Weights of a small GPT-style language model, trained from scratch on English Wikipedia.
Size: 14 layers, width 256, 8 heads of 32, MLP 896 GELU, vocabulary 2096.
Architecture: LayerNorm before each block, learned positions, no biases in attention or MLP, tied embeddings, normalized queries and keys, capped logits.
Training: a variant of Muon for these matrices, 185M tokens, 11292 steps.
MLP neurons of a small language model. Each row is named by its layer, matrix (up: input weights; down: output weights) and neuron, and shows model dimensions 32-127. Each number is 500 + 50 x the weight over its row's rms, rounded and kept within 0 to 999. Numbers have three digits each.
A block is one neuron, or neurons of one layer that tend to fire together. After each block is what it responds to, as a language model described it from the Wikipedia text at the highest values.

L3.up77:449483403495487527469546456447526468513540559461494446429492532448440481558610447461529543579497450521525463462536457457586481580465477476534442528503529454480503583528492512531496499475459528365456475585486556509565507609489484556434534494492564506539423501559524440400454522525473512580
L3.down77:510503517449531519365508522429505467547571516404506519501417521492421594525622437562512550529558550450489500538523459490525531474568506490464510578534373435426394510569556575581488500471540493467511506576477526404493570517514531509565510433461515502556556577452544598601559402446561412471
L3.up550:565557378428436484534526514527530438506486446507453485467474500451474512578442497467478515517517449569543488501414450451512505497505529472506420444520472571418506531466412466504571584474584573519409509500576563482554507458525458434446613401575550540482505504428500562425466527510534536529
L3.down550:430421482432535504537473536495563486540562535476452498564424498524432561581527436484479455525513459538471451524425463519574514493524504479508463430468520574468482518541553454490508515614515563460466470518535543474500543468483488461453498386538452534462522504563495577509559570516566444496
L3.up613:447533471451501462481471448489395545494563536541439526319585385529461502539566564487601484489484550468556499591579474487543523494436511473468498484547505440452446571420494448478522447474471540548439476523488546526446469556440511492480625504513510511531542527472554519580426562506541499532
L3.down613:536491544417462538519531548479559452482546461515530498403449487404471605510540465514556537498659415476483563410499489464585571482474518450499437495509433476547385472446574485423516448544500504508468558498526537567518519547555515534463603515545534473508534462578553636544491561415475472541
L3.up707:491561506530487512544554432425492506411525455539550510453479545525483372499485562472501460492517546444536476463546453517466449467493508426474386553451522545480544460470481357417503531532476528591596418538511470509458504520494432497559489519478547449525464479563477419498493552453524502607
L3.down707:364533471536532492494518527493466448481535456419482513460469436479614662588464539463432501433552596482471539430511444535565555524521479478516408543534414387500380439421473479516497489488499605549635552518498506567564521569496490486522484511489547447447428513493538506557502473432502560581
Responds to: Wikipedia section-heading markers == or === at the start of a line after a blank line, as in ==Plot== and ==See also==, plus word-initial st/St pieces such as Station, Style and stays.

L7.up572:389627478447552531478500574489548458487575496516491399447461479472512558497570548509532559498466472578548545439445537528498465491410479490432519556426572481627450506485489469528487540482540488509410581529440409514483530522463565511502471460543475499517494557482494493427480534518518578502
L7.down572:560447422462382521444465509525451462449387575516463532484451580463538575533551527481476524574507505425465460477486469557545546546495530576521502662494530593425543590581512504497377528532498453472475547563399606506524500422555481502504526443520465441504546453483484484415505460498539507573
Responds to: Commas (also ", and ", ) that close a full clause or a list item in running prose, before and, which, but or where.

L3.up37:460436514560525452424455494597511571483525429565478440429566433457473374596488495482489484500488498406453486420464502545506565564549384460497472438485544473513512505576546546467438488516473464526638469503467497562570535499493388467498558517557449430516543505487478482533528539449479494545
L3.down37:542492499461539512504478430484483519498530464504558601572381549504567451477506437503455515545456443506373545462369551488579619539492484536516420497449518429459513420552516493451393637479503469515539444578580480541596540580457388546571576530543582530528520575535467594482541504453527525539
L3.up153:481421553364532489522467523511519448455407494487581440472512493512500444490463535513520421512524491479537456486497500525484508604533486436430526487508481466457493485423536503461447573454504519485541540532461463490499505528536457495447526461577464531501430515501480501497635561491512506540
L3.down153:543527494522400487515487557500459541513447503531446486452536419569445479495558568563504557455516509487479514459400400482523482489431504435505483501557365471501476377536513539509564534540514492429512398619457530484497612653477500485624524520519562442506525476443481517402491597449527533492
L3.up304:516514490592564506539439544539533503411535381511451447493508503542582378411637412544445517488523482491434414476538542508379478484496477462481465505488538452525500599448490385427515585500552515507492481496556485532550511524429465584493575585502479457611479548478441448518541507596483479516
L3.down304:495391473538519656430483547560513423468504489595517452470398472483517524431503440548515553574519486475395468379500544585468565504471453510516440545531561487482520491532571470446473540620501507505508503510500494400503516481588437552594364438440543490541504516457508463497567507488503464568
L3.up778:480359558503492402504469510532493567475480367538529529513587480553545486486521539463402504515473549408506510494487506488513557519432517483473444417446549469507410565565538459565436478495583490465616421515600509500568533548465437521576488561570557583453493540397490423612482444468498584469
L3.down778:523466563438559508539455535573469473540454490509557457485469561506533425459526462469390559613440574442573455510530556522464540465474558462520421366441516569527500530471502544507552532506531455531535524483597471461549551556512472492459498539453615524404504500442506497459474440652446474528
Responds to: Prepositions and punctuation that introduce the noun phrase, name or list that follows, like "consisted of", "known as", "succeeded by", "Synonyms:", "including", plus section heading marks.

L9.up83:525511413568467498456479559596487450603598510495597495446525532479527447466607513502456556463496525503478412505386496593438553535523454518582407516429513538486514637527540492460535532464364470521511446566500473522419500544526448410568541449398571488486531550493397415449455452478494576515
L9.down83:493410497566460463459510486553478512483548544453492458617486534545639477522480450437500534449469437532481489485516430457620485523482495491465514678523553530532673402559526517401488499490534530479444520474517461474447565520504508529499529557580441447579488398539453481512463486510511445498
L9.up289:515410506481496589494522512458499524459471533471552501578443618560466570438499465442418492510518483457538400499386501534490542519468547503546482543448569495456530494488432494489503495547532507464477561473507484420608538510508482460475498574532542500511447494406486519542453455438479509522
L9.down289:484493538448434456559454441533481529482592441484465556495478428380568435588574547534504597554542494449462575507528453433591459589559527489545525534443489566565513528535597545586486482406424479528423358532535506538441506534552522471488418506454517400516509539540525497505488472500515499526
L9.up682:582383516569583516467478514447503504498516401575598433478492551433532450404516486537442513485513543509545378425477480381563509475472487570460394599482480467547577562527535555560413495408494455474534511511457519477561532530490476494525481388451534439517431409509456486488525490579508572503
L9.down682:541472466486475499514507476542520510561522487559609564456534530547583573493550472475543538522543584427447544552485483531457488531503537509501388884504539522514437433542490527513489492514477513541486444436489491554585509595520479463546520441549554508465483437438517449514525546561423436488
L9.up728:485444412629544475493426444487520471492614473529529594454519474474531511502542531523471514507532399532503405511412443564520484493532504446491430611460512535525437477550601515494501521478469441532563457504484484539527616509523485480623506569520493466614506382482463548520444468488506525486
L9.down728:512482566471501504494473521447542513536543572592588536474431460522551425500449403505448514515496402518535478498491529476530580504493490583533453819517452502442460463516592548524499469456538429421490517544500484552631552547526458538588529541433457523620435468560539561547538546477542435469
Responds to: Prepositions and verb endings that close a verb or noun phrase and open a following noun phrase, e.g. led to, result of, known as.

L3.up123:454498538496558508524437470444544477462569453538417386474429492530518530454418520538485460478492503488658439512451452431430487556450442561504540481548440494562584443530437521477550502498392509590467502515549443460440497524484576538391563493521525553547477526565530451543471490503554560490
L3.down123:518525537403493545510569477558413427449525478413553517554496457514490539519530575491462506533517527411471551451534473534586516486495539469517453618482503504445547466475528538533466477516577571447462593469432522492516479538478440570541500471432526555529465440569435525574509449426463409460
L3.up170:390511525496450455515457542508462507587534496448420424401495508533628484533530432586521503496535470542544460510512511549418479417484507597441530480547460530584529526494436480590565523420474421536421477523499459462480545422525497520536541492589576576355479476450508443490575524552581571430
L3.down170:518530579509455475514455475530354557541564468516512390534575429496483553424552443511507492483532402464552459486485447501446584522546517547471544515393486482582517472483533456470547602551578488536566541506568488432547504490488503501513484499533608497462460398535456436403435514469621534452
L3.up355:585402481498503525481442410551508523501528530556471506467549443572523478423515398493437504457394494519497492563573515492415538380478496607564430476501440493511525499564510578496501545488466488532552395510547499535554445461501522455482516446410557549453477462561475409523526544538540538482
L3.down355:522472587499484529510540514431471501503549553441488418524566528513551570474504452412477538576448508438558497571532495523598532491519467498485416481552466445481414466465460488559510402453488422561557485547483602537529522510546495476453512535453482462441501400469517510536517520515529449461
L3.up703:537557519545559496525429426602541559537528431511493509426473558555519503488501486360555583392569494572557418594557442657404463534512520523509569489500514557494622428485509535497504570526464497525618481522474519514488555509478485435415474522438513496496484454453446460453516518467488452479
L3.down703:586473562449491513491505522439433505444497524391517472552468553407509587504470488497535438536506494544588469518438513499522523548494493504481498443515483508531493485468513578522582518544457516579430459576515595513520514430410397565511582490438590528583533544538494501499526469401565492428
Responds to: Possessive words before a noun, mainly his and the s after an apostrophe (his contract, London's Royal), also their, her, its, often in biographies.

L9.up40:540493522446510557487518554406501469454573533558476466366553573452496511529587507515589556479557561473590513481555461521567456538492522510542492427593449426517478546507444368441513567485396452536489446474553539483490473495486379454476483536557555483482526430497505544470423509448546574528
L9.down40:468355468460447550474543478549503488548481512454510577556429523544520519544545452506552437442511472455484428487543498479511455430560465595438538384556509420512451411580503583506534434496545552466508481544569540427522522492539500499502532473536527518440446474504487608549465517573579470496
L9.up63:499424499527457471461426498549576563598479516639463495433515450502557549491555412452502534483571563569539450520453555464424454445520575446425558580553600503491528477519472529393459598435505516513504516479512527533543498443552547433539494471567445517575545510505498470504404585524530481535
L9.down63:558559515465496561523558516465415447389521463470452570556452404411495460545468578540496483576492524417546550508563515486553519464404481521469383593620512490437538459572565540520516426520534481510480511533430461485468445491476605597555370457520420520538460588387543613482534468478449450534
L9.up303:505516575421509496476466516503433536536562579564478440403513516506464535499421497480477596608496486419526541478479492449470608497450502530487479420436508428522454372611460405529532467521520465582459480498468466476473432506447508533491535514562476541559435479505577545541455497614456500486
L9.down303:471533521481432510559502410419443548555484460464513525481463505435460479560439443502477500555518480492441466530494499546475491479547527486553483523473456523589583532503453462459445544465478429452540560548442581511511556359491417584514539552533455526545472550543552524486564580371450463578
L9.up375:539510470475565437495526504528474527469496394543501430504500490514535510504563568435534596591562562496552508469489531418565574485524597368372458423521486439656456533542500540452514488522419494545448485512452487492594499545428494438522456544579474558485432522528496512453447544484524525514
L9.down375:524512509491433538503574526518504500362526490537429466527454544558453500528611537564513480525568506399604468442504480582516504520511506488481467521425493506508546422475496426504440546582391460535551482554445467572625374474482521467548527547522544425493584425541512451557471477534484444554
Responds to: Short opening word pieces of a longer word, most often st (st-and, st-airs, st-ood, under-st-and), also h, m, par, plus commas introducing a following clause.

L3.up163:517451512529490475518423594548515464527432453578482516618521534549523514527480489462450449603439415448491417529519590584498475443510516384418564484476566497497536549468478529478421483553504491488352556496440509505470495467503487476512537479530436451534494438531573532478513534528589554458
L3.down163:606411540491552492504517520593475534447493454454559551412528492481549422516545475530531404579424607463491559498447575477576539432477503523551458454512558536498454551551574578494516464458527493451593487452568451434372498542460491457539552433532533450488464539519576504432508401457505453446
L3.up297:493494524483500549525461441544380504479570538542481415426512519488495552556539576496560479545545545548567580473553453589525454443482441496510505500446566464452514517496497524493471590559563488513390516463446492526536487391488572437462486525481466448520466487551469446484518403447477471514
L3.down297:539477486428550525506494500538504554518567474491541475556483584537501461520449475519549562490555410505481637537573480568443572541443453534536497453485493412498576531502479494431480491565481472491371483595442403488525447465562519528499481503536514399507403543497528521464419455426418449497
L3.up420:529440526388551523539596480478490431510481603435510510526499542433477480567486529616565465450495574429492490496468536552432532431443530611432415482508465445488523498428526554482459541530566510440549511509516500597574447475457423446588469436538475459495354537424485419454507482505555418480
L3.down420:543494514443495473532501523426517528550476499576572556379576494544513468512506500533551520588454523562474472483534556453437558494472452590469500505504459576526568477432462441551482465498437470524485493599465429530538480484388441494548488568654527466425481438566542409456370432522461522512
L3.up551:555415567513565493484426544512513532532428522502504510528480483550534460486496553612566422588447509509561458528474456430487482410462464426534452457464576416515506520600459465416514490500507438463468472549448452516496451479493565482518521500544516414514457546482578449349567469469501466467
L3.down551:648390494452513459518449556554545456475472550533543565494426565529498525567433484532490534565465473514488512455514467452483524456480527511605510522417557428509495457553431508508460434464494503443507499585554455389545538503588477537410478489611480410536545597541509416480583486473492500524
Responds to: Commas closing a sentence-opening adverbial phrase, especially dates ("On 16 January 2014,", "In 1961,"), just before the main clause; more weakly, clause-linking words like when, where, because.

L7.up157:568435514553551511492494553427494504478484635555418581453349497522537516480454450579548516462498568543547429479525469549414435498529487522456474650461521400415493631549530479503479568498502530505568619465441557500446526537530558437463558504460442506467490503382494400427442504555485555454
L7.down157:477503571477530436509465488463536466563472444514465476563473516501447434529538597531508528519534509475481537497577486468543546450466423516524451922540580525490538538541528404562453469598462503545499546503509453486503518466481526466524510495459399509520446534549515502528488446468538481514
Responds to: Line breaks and sentence-ending spaces after a period, table-row pipe, or heading marker, such as the end of a table row, paragraph, or section title.

L7.up342:546450443478506542539479474521430572475488486524453472492467523478487542524444512539528475410582578501525501513531514583436436520525572530501593459497492537490476459533619503516498497458458513572468586530457466470526522461514483360490513526420417517485503564433495559501516411379393467480
L7.down342:513513454414513527485479485558536503485505491504502390412451471561596489517390419502617451597393472550446536534475432463518461444427562533496513553513511491517439610510638545490494463484456564580520553622462487465506462509428487489461540504522529474485516450511498471512541479414512541452
Responds to: Fires on "a" in "played as a" before positions or jobs (midfielder, forward), and on pieces of split words: wor|d, chie|f, Col|onel, govern|or.

L7.up56:513535464491515479514525426422640500548596422584516499423520508544528419470509526442523557433505508463561592577496476406585558552538527547489470534464570449511450494438575547411517481445513485480572541472466605390592571449492502485489418624476401491459491485465413423556522596575467542504
L7.down56:456465496479512476566487478530525541518578501536518503516534453552575563465496416576545601477518511551496513439505580465564532507523456434564438534451583553451461446539524533477418521392495420525583421493508540461534547509525385514550588504510591463458599457462534571551467416449469515592
Responds to: The closing word-piece of a verb broken into fragments, just before its object or complement, e.g. provid|e, giv|es, reve|als, advoc|ate.

L3.up70:444569552392592578578501488453541556440495430601474468469539481492433360519458617538543538478472535489549346456419580438494500465539442507441542487402500521557451427520430531521530506530511534555499436501540498469564572457450521572506521454435485465435528555459453432545443399528545514475
L3.down70:500470489367509546516511539424405493424545465458484516513422473537470518508451453575406528514484480485422537410385525452522463535483493533485468496555499560429488493456571603551557486580530606532480496544530499507605595497520520558496461520489542376452584576513428499541453443478503485422
L3.up280:491430471473443448511484536440576490524503566585518500342582548577529448542521524442530521496537524476525550532471447470489464454465491533531491460513615462455534484438355566464478611577527538528469517448508471509466533536480524517504480548452551591480543493504516502473507412544520421505
L3.down280:561440472519470469524429534458544532495460507555540423498507503562536516481488509483522494429511507518476483434397540553557560552483526549475585444466558418456518555477473491469476515624500650552547488536583516516485561436459584473441584490411566383451430468535464514592514409507512513552
L3.up412:433560449419461479503498505519542530566581543476502425509517488486480446438542568407465489433417528573495560504455464448468519425494441592452484529483515529562607436545493485510596520438483457511491462496558496554549464530463487501576533393517427475470583519543565487462486471527515533490
L3.down412:503563495472526535524522497532424623449440560484464481490504421604498495446561484400533516515479553448422574552461565494593477488541552519491535531452510462533449548525407552536476415498530521497510467466516498469485513520493593578393445545562524550415517560409439472522581439471572539425
L3.up473:498534427531527462490422541485487515442546485508493458470494603576420427475483544450535565488531419460530512491571510520453469443512447480488470465476575519377546444501483489500561472459556491565551453468461480481495466507489485607380436604485451492530485542487593514383515482511491376522
L3.down473:525539511553457572504456535545444569441494520422474502478440558549535555608548490456450502489433512525566542483492471452652525550558537472530561473506585449452433548448542527445517503469463518529500527541506548514496512506445556431438498513410581430479514529489474478464555492511449476509
Responds to: Fires on the article "a"/"an" or a small number word opening a noun phrase after a preposition or verb: with a, has a, for two.

L9.up91:524415418536474482494516567437437625497495458500555335463522523476447467494537461488504424539505465600614562446525449516504563573475583588455385549495521543582513532526503594464550510544506613487465459555532551453497451419544502504508495572514420466549444490444450520549564466511557541378
L9.down91:416492492468490542514528547497485473488568568593504531475454457496445500552435484489530506482468519430534513603496565480525416467564510446557500474509568551370515462515443577555464587473494491487549467439440554480521460555489535461561424514579434478515507577599509573552390473513491390491
L9.up196:586505503478465495524568555467462458465553520548543474496487486487526545454483436527569507467591547511517398532528441335548514448500489505530430476529504480471439549506423511414576602491495558522288435486500516423532453484464430482499582452412540541471499488411477496450509485505494425501
L9.down196:472552404455578460444590521514450538527473473554518405439528540609624546363463517471521488459470566533429509534452535458569549512438535510534548462454529434392536512469447448480451549483482478495585528480616571598416519453510407528504524476507550384452419514482423601593497458521538585440
L9.up360:402514573589414459474477437466553463554483436523539509504506483448596534460489488558449490458464522523446531466521603413453542483540484459499479533497478457532533520488606488538599514396457482524559526545481603504499488495505491514544558465530557431406525429556485564522461463511401517525
L9.down360:555505462524518470534505509476402446457529497478557425453550526417429518512529636460465504529440457451511551476430461591564557587545552453537493479527491541445557563550441563415520571624536490529460474472547447593467460571447485426504456568417593487568531529442548462532450506494521513495
L9.up380:486562520431517443464483523557595506495460553456428384535586496484609546560499517392499511503469530467601427454418516498625566533502436587529498452488529600476511510584567483391479501497478570539511510492506478467567502571522488481492380412504547437554461409373446526533537369489521488529
L9.down380:534512492408509482469500432490496524504549481559586516439445607584487611408539482513480473527481579478436366541565515403486469533546569388558502546519544522598499429453448474485457514458369510525539463489565471521459437543534517528521540554455554426451499600673515500516548523502443562505
Responds to: The article "a"/"A", strongest after "as", "became", "served as", "remained" when naming a role or category, e.g. "as a justice", "became a charter member".

L9.up123:446528421484433472578514493498492451391490553471470511402511531558401441459559545517424500460449487538539453524475532543609513495528510466488635439411487477535549559477550491466618517511461524499547513478487500575551514577459554476550490417430397502520615485542518465519458520555464504473
L9.down123:472539534389491534488466537430458489508588546508531583446457501527479492475478493598473434525497494364553530549579472516499509498562527527487510493539454565471474448371499524509481551480539458542493552555501544567544483459480510548495511540490477431440527465449453549582476548418620519506
L9.up336:520560521534519457565468508538436487487545562507467453479512483516510569535496536529474445571513511522462533474520419452487471572479441551415537513495437386465542479477532502469473506537578583515494460451472478515517464581543512524557563581552482544508538482514402543468538466520485588428
L9.down336:510541510505553546519567408467485522479496467537561587557538474432572368554479476481475534584584562433431511495500536553547421482428458496489470451483454454511598407484523525568520462543574495484505586540522500508551477462498458500431562485519588607536546535489454519476572528535488609586
L9.up352:506416493611495519548484491532494455533527515561536475395438494529515460550490471410519406496609513499502592499479573508532466530515464528483581538494530453545441410453557552573542582468515488611508427434446439543492518496516491543621520440584499428386454444520472507473410625578590510449
L9.down352:551515576457482524520472511519559396518330544523559546580485447525564411477574436539494481466362545454477508509485400481408583558433478436436505510511540536435475460472453471578501447560525565485567470581557541569459590538491539518455436512449451602524534562488506599440455521549412559447
L9.up650:443459511650436539550471519499543478436577559518495492584501409533524596467535557510393520545575474562448498563463381529453473540483477546505549488585507537386459463503445501475504506482545546496583398431509520519560509454492472494462519488493460536477508531537422529546485590569487539397
L9.down650:575537459505537456525466480581461511539540510455502554476485523544480495534473471482485554542502577529563615538467478608554519472497558521493505527622534543477531426460531519550597465469535517545557506534553538447469524586497459511426474500456548528560483446466430483554439585473473451401
Responds to: Opening fragments of words split into several tokens, often Latinate prefixes or syllables like des (designated), dis (dispute), pres (present), es (escalating).

L7.up601:472490498561463491544579531486532611517590522441574453478517548545546444550472606527418480495433502452503541526420475568461501461535528491450523548457427378561551474534561570480577482556524532483557454468475544591551509427414525469531543476449525510332509519443612461578525531528520557513
L7.down601:519455478530415513392517469543469507554571489513561517515479550467497566473491457503456533549445497512475453453435496500556521530525454482489558586550500552509521466475500574578536613461522423504434456589536525381433436530496399608506511562500450534491465462499486528570480360512527494418
Responds to: Determiners, possessive 's, its, of, and numerals or ordinals that begin a noun phrase after a verb, e.g. "was a", "city's first", "its seat".

L7.up238:487534470510426526546500533457540484612530512465432535499463549519438558542499409590474557533554402495496524562513499474488523493557514508425450505438480560478457557560543594455513553529509506485536419521523496489474555510407506516450601442448505504438533515457521499402489444488530351497
L7.down238:491480386423467511421550563558481522449508524485526529507382478498593573502482494447536503548468528492559561472475500480426539463556541554457446530536528408491490541373523525526610525535519599529468513496421491484571505429472447516472537468599453456475496445525469504505487508551456449476
Responds to: Opening pieces of longer words split into tokens, mostly "in" (initially, influence, institution), also cl(ub), str(angely), ec(onomic).

L3.up14:551513481498499405543465569512493529433416439405511490409533540593458505402503599535506455469498486566586590530534524559451522449552601504434541471539515473464611461485451501572422585488481496517445460464491519599417533524576519544471548445510532567407575488482521495460508444522415441521
L3.down14:499482452445587473560414495397531499430535529555518404501489500568478496596537582513448468489548436484534472443523474459545477503558529479532610403493481451516570536532504502485465520482488494433501556511506489551489466486402571452454487532534550481424509527566534536513464499627483472490
L3.up39:429448449466425525560491558437606408438406521501564417477530655497558469532581476451477516588452490483535557543548577542512459512481488438497473527501604405493504398472455552508594433486388468524416435616520518607503511506545514473544529543489471499485407590478450553523456470570506544512
L3.down39:555524490607506402508512539447426450503498385529499511491420549533542523501496482511470526484500505524442517437470439495462549426562451580437541476403483488389438393559560549552489468541466598499638491481537488491476488512492482547441489514535531515384566587611424504492558499578473522538
L3.up183:445544443514444529595441536532480518541558548588429464451504469529478546458424564492477504504497386531498500464577444519439517589432523524574500518522503547518544510526428471531543541535457533537536514535513512584336479550486537471471450485461495477506493462576476489462507490567492435447
L3.down183:511505512526492521596495476470450423492534550546485513521455461409487505513523562464441491473473537560463505479482569538531452480472537417401467500473511496444487558603514568551412581429427434519512495523412527631529387589531506480527609504475442431472452532569563638516519575510485430491
L3.up867:413439433540551580486602559533583423499452523562527531461472499495364491649540458400504439485619551472470455598540537577483535558505496382471477414559534419522461586455417472473519532427537483488566563426515425545498406601524526501521532562617561547480506488470488455563513522364500389405
L3.down867:557523556512508483533540471454555490579496494476450521462476437491598487560514457490461454600484491453556461463470524418502504508500558556498491442555546536486510496464430472477504486521468600417468517516549480635475535463529608526435576547542434468501433536520388558510422443515411442426
Responds to: Word-internal pieces, mostly "us" right after a first letter or syllable, as in J-us-tice, h-us-band, S-us-sex, ca-us-es; also ord, des, pos, ris.

L7.up207:581463548523439528554411558552511524537493560534413498443482553478547460506460520453540426494511495462561524413517503479446654563599494437484567508511527502521484586518453503399498513482461563517520476538434478394475454513559442413571504481474523479496503483571528544500473553511482564459
L7.down207:561538482486571554449499449584521475472481567442512471433544464534473522424600547476479474513512467601526489469455439534490428544399598511413418551532544400479407529466426519641543440498507559441493510553556424449449501518528473488475472582533502547490462564417436529491519482489537491435
Responds to: Fires on "and" or a comma right after a complete noun phrase or clause in biographical and historical prose, where more follows: "founder and publisher", "in 1886 and joined", "Mercy Hospital, is a".

L9.up35:492445434444449475476567537482481507545518545551521411488510584551486514434451521462474448438545576549489454500525447485478586498472533451489562471469459526481472476448474611526565474523559512535475461541411577492466438573481528467543555577474571551404457557475482514525490497460539449474
L9.down35:493430539591407504500535529524563437448504490515552548532428536464539435567553497565477532449547462455552468599518508500550471457492448544438629465470576482527395530560518495500581477575453539486417463493649558430539498536510571462576442453480447481493408512555470496483467437521552449555
L9.up351:471494518507502480520471466471509482550561631454489499544473493535448492543485530524459472454503532500462462536551540484412503509475518442506594508502489475538530558565558529486603571542502494421474510508505517428534373540464505443421478441434489559427491617435581409541485532446473521414
L9.down351:484486520474466498536569484517507536569488470471548504509564519450470515504555464598539521550453529555523471458561490485594475537365504497527515607533468502449498504546514523423533508498492528501429541607504562478472469494533531511454556524434545532525493455564465537545475448458485581520
L9.up616:459526405560440540595521448456532451483432537468531550553496524461538443529494526470498539505410492473537447492441501468449525548505521459532593505490495507530549629447512474477479551466528543537521441448494569416488450564550572472504524474428502571471508555441546513558501413317555540497
L9.down616:536506554424414426465496525405502494436460514435515468524458477484546518422509480564446527542545450586522451493535573457536501489405501558551463749548516584495466482516535520475494519489452441457513494560502539455477538501523463484408467513460530500527555580655434536620485475477397475515
L9.up763:548532416544438467502485533509504491496508518516579437502488531565407483476454591502518579522616517593493446468462526491524489503448462546491518525552555382517480470439532468555541437484540610562537462498593494494476554534541508462461521578472545573499425515420461529535485479526532562515
L9.down763:436522448465499415590544431553511577416487498607540488529535464476394473438497389501544595530492487405472392569503590495485540482464453516458481561338535600470453527432589521508484443474498491541395542534504556422521535487486503466452467510510525476612517497483567547518420573433439541493
Responds to: Articles, "first", "other", or an adjective's last piece, opening a role or description of a person or group, as in "a former", "its first", "a wealthy".

L3.up33:508538414466493499451432615572493555563484585439538611477438528493545456516441619455477526436499476571561489475508495441440538451481419577460580565484488400469423527536526461568483511512546534502516502423461507438509427516501630476519506441505570540539517465538491344453412556519521455522
L3.down33:491425608612503490564484498475508467513538378542490553494402525516484464518472460457507497550486563400528534485562553462528487517530430432555447615515546515498542567470469403470403512544427489409554514503511451474534526485458473422402473542552437470455477512526546483490599478503552543550
L3.up231:535534432514481509415537557456559504507552513543608450526481475617587536449394564461499474429562548507522484522515533506412557540488486417554541524491447386539497569394482578522561512503512520502538490560500493467469471515548445483496527500601511585516462479478514468533450480502529478419
L3.down231:498534465478534456473484511574429498489503438504496508542516465471557533536456656519515509478555450489577494537478505545353440537423470432545465554570452483468586468499588500479530423512529513536595516504519486498571506498522426358559559523539432491449422559466580452524432596502458510538
L3.up504:535551562514496465494598555392551465504440514467497441511529447579527540555485452586567486456513536528464539495487552554379533476471458557433563573528417459517518524407433563565655446556513589543477563529409514474429493544496522503393489510455566555541498595492572456488540497509496464507
L3.down504:481495514556531423519376490622485510465486464534476561557491561404429538468468551458446502518448456481511466465510443407570488497609579507570367430491508521578506473561578422471433543454464516495458450447573510492615519455514497459580538507527403425444524454445458562452421481480483584469
L3.up836:584452509479464480458516493559504493560529460498522478394429514520509552485539568513527586461568527441379486482479447448499418473467486504483586512532505562608474409474452514480604524490516504530413500530445505451438506439472477489397514577507539558437530529534621472489515456599477518538
L3.down836:524560487485469506511544559488470435519488503518547433496484408494519465460538519424549533530539518493490441485534598470491552520530486534584533605410406500496499531487548553450516517533543468564444497549498537364456522493526492447447465490564486459497521427514587444460526505507304534541
Responds to: Double line breaks after a sentence-ending period in biographies and sports articles, plus the word Team in sports table headers and headings.

L9.up487:469432374459541442457486465472596484494510452535527488532503511422466534540594490544528467398539596493495540489426426510455466516492479453556464448543468445431431539644510533490453456516533531516642528553543526451552525600590553389544534510541398483513466537571384477453503458548456416464
L9.down487:534472521516490483467553480590416367586449538615536499470467499470600506442451500531455443634505417544580487398459547521512521541459541474522406482506500451477407468535476444445573524496536434490449380448576470510518520493518496534518514429573492523493481586513615541436592498486529405539
L9.up654:554440554490484528494473536418537520501467536533418466483525531500457435487500470451512505572530524478505524450532569541541484580549501518425552585536513554539489463538575449599493517515495455560499529516487459482468669511538541480569441437425530530503524601438334553465487489492527502534
L9.down654:476406505473524388605542482494505448499426474486481489499456420391450508509429505547435524487571536608449507496460475475415479498497516628502506576444400506430504537444408451573479448554468542448546451510438543579521502476420507520463459494632504494541548443567532481507495513476486578514
L9.up707:521390523433512440488461471535378555451578496559529445578540576494452488436525478691538611443528558433484488456589520485549467509501471450503405636438480542489526432553536528542469441482512459548578498428470458529517501526444556518449488364570495507495516500501490531521461429429604474559
L9.down707:534477482594499454542509487522553463501476450504461478457375515494496496495500492477500470548580596593493501538431520489506422398559568428524553850552440445514494492479503478510454481508524534498482545529461504485544520443564534576446562571450508436497517519446440479471464517483493538433
L9.up714:556440482470421610526451473532497477455494537535526437511471526492538391436489496506552445610512525513594488420410469525486521473485530516413482644513568506502536564539418425520538543462520517555464499402504624425527503547520608424490519490528548486466542500480419494506539450478507443398
L9.down714:537587514480526499507569511504536518508561446466521476482489500494453538488513501471514474575527481431470504531574546485491468451529469515528546921509461419604549493478541530565446430481484460391531499583581452488525461388543514488589429558592502496494544462524557523452549426474489419528
Responds to: Commas, "and", or "that" ending a noun phrase or clause, where the next word is likely a verb, as in "pandas, joined" or "favelas and integrate".